From a checkpoint of a small transformer trained on Wikipedia.
Size: 13 layers, 21.5M parameters.
Architecture: RMSNorm before each block, no biases in attention or MLP.
Training: a variant of Muon for these matrices, 6887 steps.
MLP neurons of a small language model. Each row is named by its layer, matrix (gate and up: input weights; down: output weights) and neuron, and shows model dimensions 16-207. Each number is 500 + 25 x the weight over its row's rms, rounded and kept within 0 to 999. Numbers have three digits each. A neuron's up and down rows have the sign that makes its largest values positive.
After each neuron's rows, "fires on" lists the tokens most often at its 100 highest values on Wikipedia text that the model never trained on; "fires before" lists the tokens most often just after its 100 highest values on Wikipedia text that the model never trained on.

L8.gate1:491465498469518514500471471491456500501510499518496522499505508467576475528496531485544508534488528544480545500502505521505530544486479474531523458536478503500527493543491525530468499504517482526486472466498453461513547480507519522509568467496466505468518487480492481486488518490522527487520514509487502468481502515510526522476528493527497501531489495520508460540522532490521487508534503557515484425495473538499479503523502490470481491518485474503483464506502476523481475497531549491488522525498511511504541522462542448506545529517534507481517459523494462510497515531537469536
L8.up1:514510505550480540540489489472499500487512486458478506485508520478520530475490520473513491488459517500523514512525479519503514508505525517476523488475535501484518477535506447544502497502485484477490518457488539481518553499497482487476506534492539490490476498477504489459477527497466521459518503520488510508529516510560490493537497490443485449503461522488483489463460493498498531455485508501487469504522485494479507498492456512535559495509541481500512537497538489540523475483518502499495496471520473528515437507484503473524475474473507514500501443466482473555508450540528489481
L8.down1:535473487478523535492554495477529461513574505508485496529548479461491510525476525508506464514523505520504482496503482491483551473485555502480517474481500513501517486538530519513524534500475497504486496498499469520493540494469496502508542519517491478519488474517521459494472531510493452436476538509477530482525496453510514487548462533431534485529520474512482513521481447506516487497522483524459488472528505534551512478519503508483533489496518462506487501522520501509508501490482503510518486494498461505515437493485503512503457508497534507494504462516464492527516516515518476497
fires on: "1", "3", "2", "0", "6", "8"
fires before: "0", "6", "8", "7", "2", "4"

L9.gate451:481512492469494491523507549487498496502477495498489536503493526551446503488463524490531492499512501472514499529512542523467490506471518491507550469546512495490493487504455504526461553550518473523489522546496481513478537529473542449491534463466502483494459472487485457536493514525476511530515521528486553549506504513524510495542483524454501510508526452494542488542512495480443480524515540506561525497455529490499558487494502510489518525495485535508556516495502455485472497482512508544475511529584503512458516530498480506489514510498505501486457486510542517489502494479529542506
L9.up451:455514498485462519481496508475483483532539534498512530502502497502484500474528511515519501512505504461485524511548504537485497530518488535569489510509536508529467469519501478490480487479497526504502497516514489492501501566542501466490509488513481494506478519479514491485488514478545472448501492486502473459570467488472532497517487504451520486516513465510473466484540461521501518501495546488487496482516476476536452516515479480490446519485488513529491469479464481458492535509482483520509502452506477488454523484519506509520521551495519542550496505495517515522515513495443505475
L9.down451:478533461536550490538490460490513521521511489512531479523515459475479505505437479458479482510460432466466502540534488494537484521487508518518485470474546456475520494504501533508503527539503490494520530479565449450531508488528481502482499492481513527530505489524510494532468475525500460490523503500495520479511506515482448475521517522532485487486541512461452461491462483488477461495499519506524554475481485497532458488511480483512522512523507534484510508475468512472529518516494498510468471552489441500466503466513529530480528508512501499475448542492465496511451514450504483501
fires on: "–", ":", "-", " "
fires before: "3", "1", "2", " ", "0", "4"

L8.gate24:523498514514517498548497490529528579496479504437507537458484496504499469452486523490491499478492495533490523500510491534519452524486474490525517456493492545493492473468506528504490500490515471457513512503455521500506511490489503505503506507520490502487525517477513507504502481511533503514515486504480481494517495487449492518475556448542516508519525495510491493477501481492443500491475531525510513507479535485510494512462474507519457540506439501495514493487514503429462518484534510533484539502488488508487494501514487475512570492457443463506491484538516505526454465505481524524
L8.up24:509530484503510511508454530509474515554489507453516525549489470499463495502545515496520507511480489490551447518519456481512522471506479505565482447494523524519520484507546498540486496549473531487558547517503512491527497526468500510506495522499529518511490493479488528549529430475507492486492523463487495488474517542503465566469518498503510562468524473541481489486466522472508463500523496512485511500512538507515480491489464516478517457493466506546478510468510521497521489489463497441534466474535470551498527481483444488500513495498468487469506515543507527535500505535494538529
L8.down24:463491462494514472511491477513453498514489478491522506535463472512476449457489496520501489514511476513510480512522455500531485512468494490535488477511518496516467524487535518483472523499469465481499464529511543526517489494526461535535464534491529500480504494517526508488518519518492516487538458520505546512464486496489508489541452496464506494496510476517462570506480514486551525482512523517474508473540528531520529474513524526550531510496542498500474498509500477481485431556502505452492490499552488516534518512475469549513532505508503504474507464516485516501510507479507564524
fires on: ":", "\n", " |", " "
fires before: "\n", "|"

L8.gate422:485497483508496529482510535493510527508507502476505520487477487489477494494467500462474529463510516541544528507471491473512461547534469555538492445485511520477497491486525533493495528508500501458510467474509517540474509484446494517542511486536496502514461506484453515519512465455509544502496582470501488498493512513518475544502499512519519505530503476463515512520480520498485519503469513461484444475524449512479483495516477486519454468506491486458507538499496524463498503517479531549545507481524539494446513527554479513513550516484510515509502492547516479518522495512522495521
L8.up422:514442559497522470492451520505513514479484526500491524494459543508493496462508488488499490503503513498560474456490503513515527515534533518486527499508502474445456503482483476511472474459516526471524536514503505478478492519493543506476535519497499503474531438480496528504431525506494538514467513514502504527470521480447492432465487493467477557515524495524508534496479488490463519522487520491467523540463496483489478497517497528463504488497469511531486554493497493460531506472457460499473483455540457473467511482480539438470505512563504491516519502497511487500511505484487493486
L8.down422:486505520502481513521495514525492499495505485509511455487521523489472566499506457489524485489497502512513470486507487460528553548500498466484513479487484531442500529471439525497531507498502489509531505473505528455488477526516488524460497524446495475469506507499506528489532484484486533556470521487519476520459470503518516529465512478513501528525535505539528507440455519474487492501470515511479451465536497471491457484516535487479518468510501502535510496498471481489481488545509492515493500501506525492483450510543493508465483527484509512527498527506483462491462499510518476461
fires on: "\n", " |"
fires before: "|", "\n"

L4.gate543:530485480501505505530477494516528487502489481523486510496525495532483528517500541483542543518529537521459466506475513516505538499486522491480498503542490522517517507533534511484491468512523490455491449455566486486542473490527518500488476541489486500513498476524477531475510502502484473555529505458499487499495501506492507510469501511483475432525578482516548517552491544484504480528507496524482566515508540456463467501510479490543446491482540493481468511495519506472534483511514490543496528491505485469510519490533517502542516489469503483486494529492504497519483481487469485467
L4.up543:477460482484512560520527511495473515501515516523472506519493513546463490520511535510491489485499519475479471481480466491467543474469511517523490525510528506512514523554479490452549519444551491507464470467481515505557541471525486491561509506511480512508521524515475496540475454487489527450518487511500497493534479504498522454520493505480551535487464524461511479497469517475498551517477485496515528525490485509515502480523483456524440486488546495464491509483463488524453495465497511510476511494482465468534470495471508515443536505520527515494519455536507534451523476500480491543
L4.down543:494436481485514514511514534475457518523503509497531529457500471541485449478529501515543504449509524528507471499473452483511517460503516514492492487515483494485523476496494473491516512488506521487503505502478547520529492511528499510524516507455538507486492524532454513510465498486538472504497487538438502527543555497486534513492480498538478505488510478487515499515484514452504498537500523484476506488524488512477529500499535490493473478470451497488514484487518492497516539508520522490511505492483532514473469542515509485506542472506467514468520483482506484487493509476518481493
fires on: " =", " is", " was", " (", "),"
fires before: "\n", " a", " an", "born", " Japanese"

L8.gate456:444497489444480499473474531511495556476485502497494527467530510465475474530549520490538473480514487503485474527506460516497502439475532505470506492502423494468512505473492541499510503497529504433494483498473511492495508504467493479548434477498512545476503490492507517520495480486540488463514516467513483489465526508505500497500478567556536502511497499509517491499479482510547486502470518491478498511474498520496493517496494543507452509478476488507531525526484511517525481504486506454483498504505490510542499547515506531483523508466458530499500484511493505496477489528486504550
L8.up456:504450512486552517503500503535513499480499469485531530456514499470496481474494539508485497485488532464508512529537481525491516510496502514490452467494505495511486493519541465547490547498464519524488514491507459459477518534496485504484533475510516486447477448483509530539490431481522457469462520509490507500527498509504499518503482483463520542490530531563510516527512501504526486478516507488501485497499512500501526551491486513525492497533472489480512521464505492481457538554544481521480503489502497541472536502531474518515484468481468516509502515500526472563527512458501448518
L8.down456:483489497519492529469475533495501499510503500522471481477499518481517514554513531510483467478477478515515487513504476451495525477525526523470511506513492517510467491484545544505467490518449564517464520495496487501492474519475510468527487465515518495483492446507536525480491530512504518494515484474524523497474489504483499451534470513508519502495481505515506522500499507507516523540516463496516459528460507531542486512534483494507446502538492522501489534512489525496466510488451499501480523505479429552505480452515514516466531499478511480491514537501551481460485498543534527492
fires on: "\n"
fires before: "|", "\n", "-", "|---|---|"

L7.gate234:490528547468517471495482507450488466503519521482502472531489473508460543477517539472507504479538502529528492491465456524524498484510518524522518479508480513514509497486477545477495474462496535483500494484481550484456518497464515497545492463487536521505506508540517473529508519496523449503518520533480517499477488510517465530496446528499466516512522494481539463538477470460495515510511483537490495510487475493457497450466501493520455500495479523527515495479489538456429587478484522493509498515490479536487464494497496497497542507492504457528500535472522519473508499501500497541
L7.up234:483548511519549504471495519491521495515485544477551475472519496495529445489483541519495499490468502487506479511502523520493494517493490499549501506504523497523497525466516485502503502478517510491488472509535473474513582497425478489481533473509527516541546482545508529524474512514516497545490499495509442484469497498490504540537481501473511467547510455507503509471521526479463493458502470537479505503509512448510495509527494509500507535495450505479523586529497521493499482509535565465545520484498495481507503467507454519474566476493506492554460507510526486534509528505537492503
L7.down234:435529505517508519467506503519501510528498461501522525475497419490538460540492482535490516497502499497518508480515497495488479491505517472524452526473495526508502511499511485532540489520495479524507500465441509515489488473527488545451509460490535454507563440491478484526513484534471461518546471469525506508466475481516488517487504462496483532519427489520481509533485493495507496475522538502495464491505467562509481513518478551493514522485507469509507521501558478475495520528528465481517498511529501500508502497488510484484525484503497501492497510506504476548458498489534486486
fires on: ":", "-", "°"
fires before: "3", "0", "1", "5", "4", "2"

L9.gate557:503511434469474509515509517500552518482485472504526505539536514495510490533526530498530495490525475525492469479531500509492524504513519493516525492509480533494504479552489472536480490485514546511499472488471534484513525470497495532512490478505460521471524514491514484498560490529515468527472507492452530497498523515496534476485463481530528508480496528499467515506485489493523488464541492549484504474469508501543545505533549499466488500482474507477521472484436495484508475514521521483507510521495514516554521532497527456512468516468509484529478494536467562533488481503563543526
L9.up557:510503484494528527470484466497489529447489516510489513495482489503539522481519481475526488505461467491523467482512418534488524501521465565496496536537499531523506497506452471532518536494513456488469514495481459473496486464489510491507496466550526519500502491502527511499508509514496517490502472536513523498525498439531503484510481469479478489500465449465484530506534493468482535504505534526465513571487475528503516530495459515473517515510508505522466507463524509562459489506495510444546507539506544520462520534497471493475442526520500452477478497485500507470503536514508507524
L9.down557:548510491443469535504481483483465503520470499551510533495527497534523484508501508495488531503501512480468525510492474485476471468484490514522570533524457528502500474460497538469502492481509500502520504515532480521493528528549458467526507536500514499488526486501513504481517482498509508511504543449483491473524500479554491459519491457486541492491504549480549528525503528528472513475462525495494488504486450502522476452525521524493568506569518524533493526503511516506511488506484488525482467466495531463504513520488482470437473554498533499488517520472495473513498486530505564523
fires on: "0", "5", "3", "s"
fires before: "0"

L7.gate637:502492480481545496501500512474495509487476500500521534484486484500516490484533533491521527538497477490482469548496486525493514476508505473483474547478557506482522494483538533512478527519529494491473553471484504503498518520490455488473503517479514553523487504525498508545472495494513487491543480484479504518530504499485492504509477510471528477466542473494556463533465487476505499530481499491506481507502518434472529450488506512477483452532490518516516511449562484487499543475499535475456520456493529532495505458501536464489523435508469502498545494534477481524498519509461460550
L7.up637:506505470470498468475463501524462501505494490489493497504525483458506500494488504488504502483526563444536457513508464555471567506465529466488483520492527484534553480486509509504455509524503499526505488497446509511541512511512514478481493499503495501559486491491491503510463508448486523498484512529487533549507496512458456497527493490479543457430512492545505484483489491488512509551460476448484527503500508513500517506537506484483454522480449464498516483484527462500510513460434446462518504455498468487449487483488507527494482471502486515467494533529514501501515517448478465516
L7.down637:540479483503490492530491477520516473485500541497550471516444468489482481481486539524536488507492547505546482497496535546472537470457501464452521526469502493524518493467474452531452496492493554517516508483472525512492534546485493499495484503515538478503523511501508463525528484457524470527461474525491514451468482511482548495512514493447500505496491496521489491520489484483518507481496502493504467500563497543482564497515512474516485488465503527491502490469493496503476552470519487507526521461479501478487523484516494519501501473481508484486535507495470505499473515469544502509
fires on: "),", " is", " was", " an", " a"
fires before: " a", " an", " Japanese", " Italian", " Serbian"

L9.gate864:489500496466476497482522466491500519472496520501535531512477502562513533499503525476500449498513523484517512494506531514492502503522531477514503488527480534511500532520496515507549504496510488508504511537576482524497502493461479528527499512489507500492474513455505452512509494502533495498507571491479502492510519499488481511459486511493528450486522473448494490521535509498503519498484505481514464482496477540440481484488513499509554499495554503495507524517492450516480501495479501533486521481523547511513498545482530493486484486484510492489515471516535476524529468535513480491
L9.up864:527535509505517503467477479509506473483495473524540519555506486493524476464474508501512523508492490480523464564525493537472557525479483497497526528510527451562495500494487518481518494540503490522518551509504481484479519528470531502544522504507500459482519498510535484496514509500474480527526505547439495464517499473445518449476490499540487479525466485481499495504503511530532473497547449528504475508532534529492494482481479456526521477483550477506458520445497472497454490514482511501455486497482489519528462469501478525504513506482488525487485504532505466487532528514506536557
L9.down864:543510502527510525490448496470499480484480539493500485507479507478529539492486479477539537475521503519504497484534513492513512472512515490486463488469449510526542503501476485497497481511512483466476481478526516517492498517488529454523514468545472481502486499509517514493488527500486535542454465534501459529479453489524531503533491536555501483533490485507502492475539514489535463499530440559504497471504476483477465532424505484486498462446512523498510511480518473490498488554531467464539471498465484553470462450513494519534498550484502505459506528492485521494497513491462526530
fires on: "0", "1", "2", "9", "5"
fires before: "1", "0", "4", "5", "2", "7"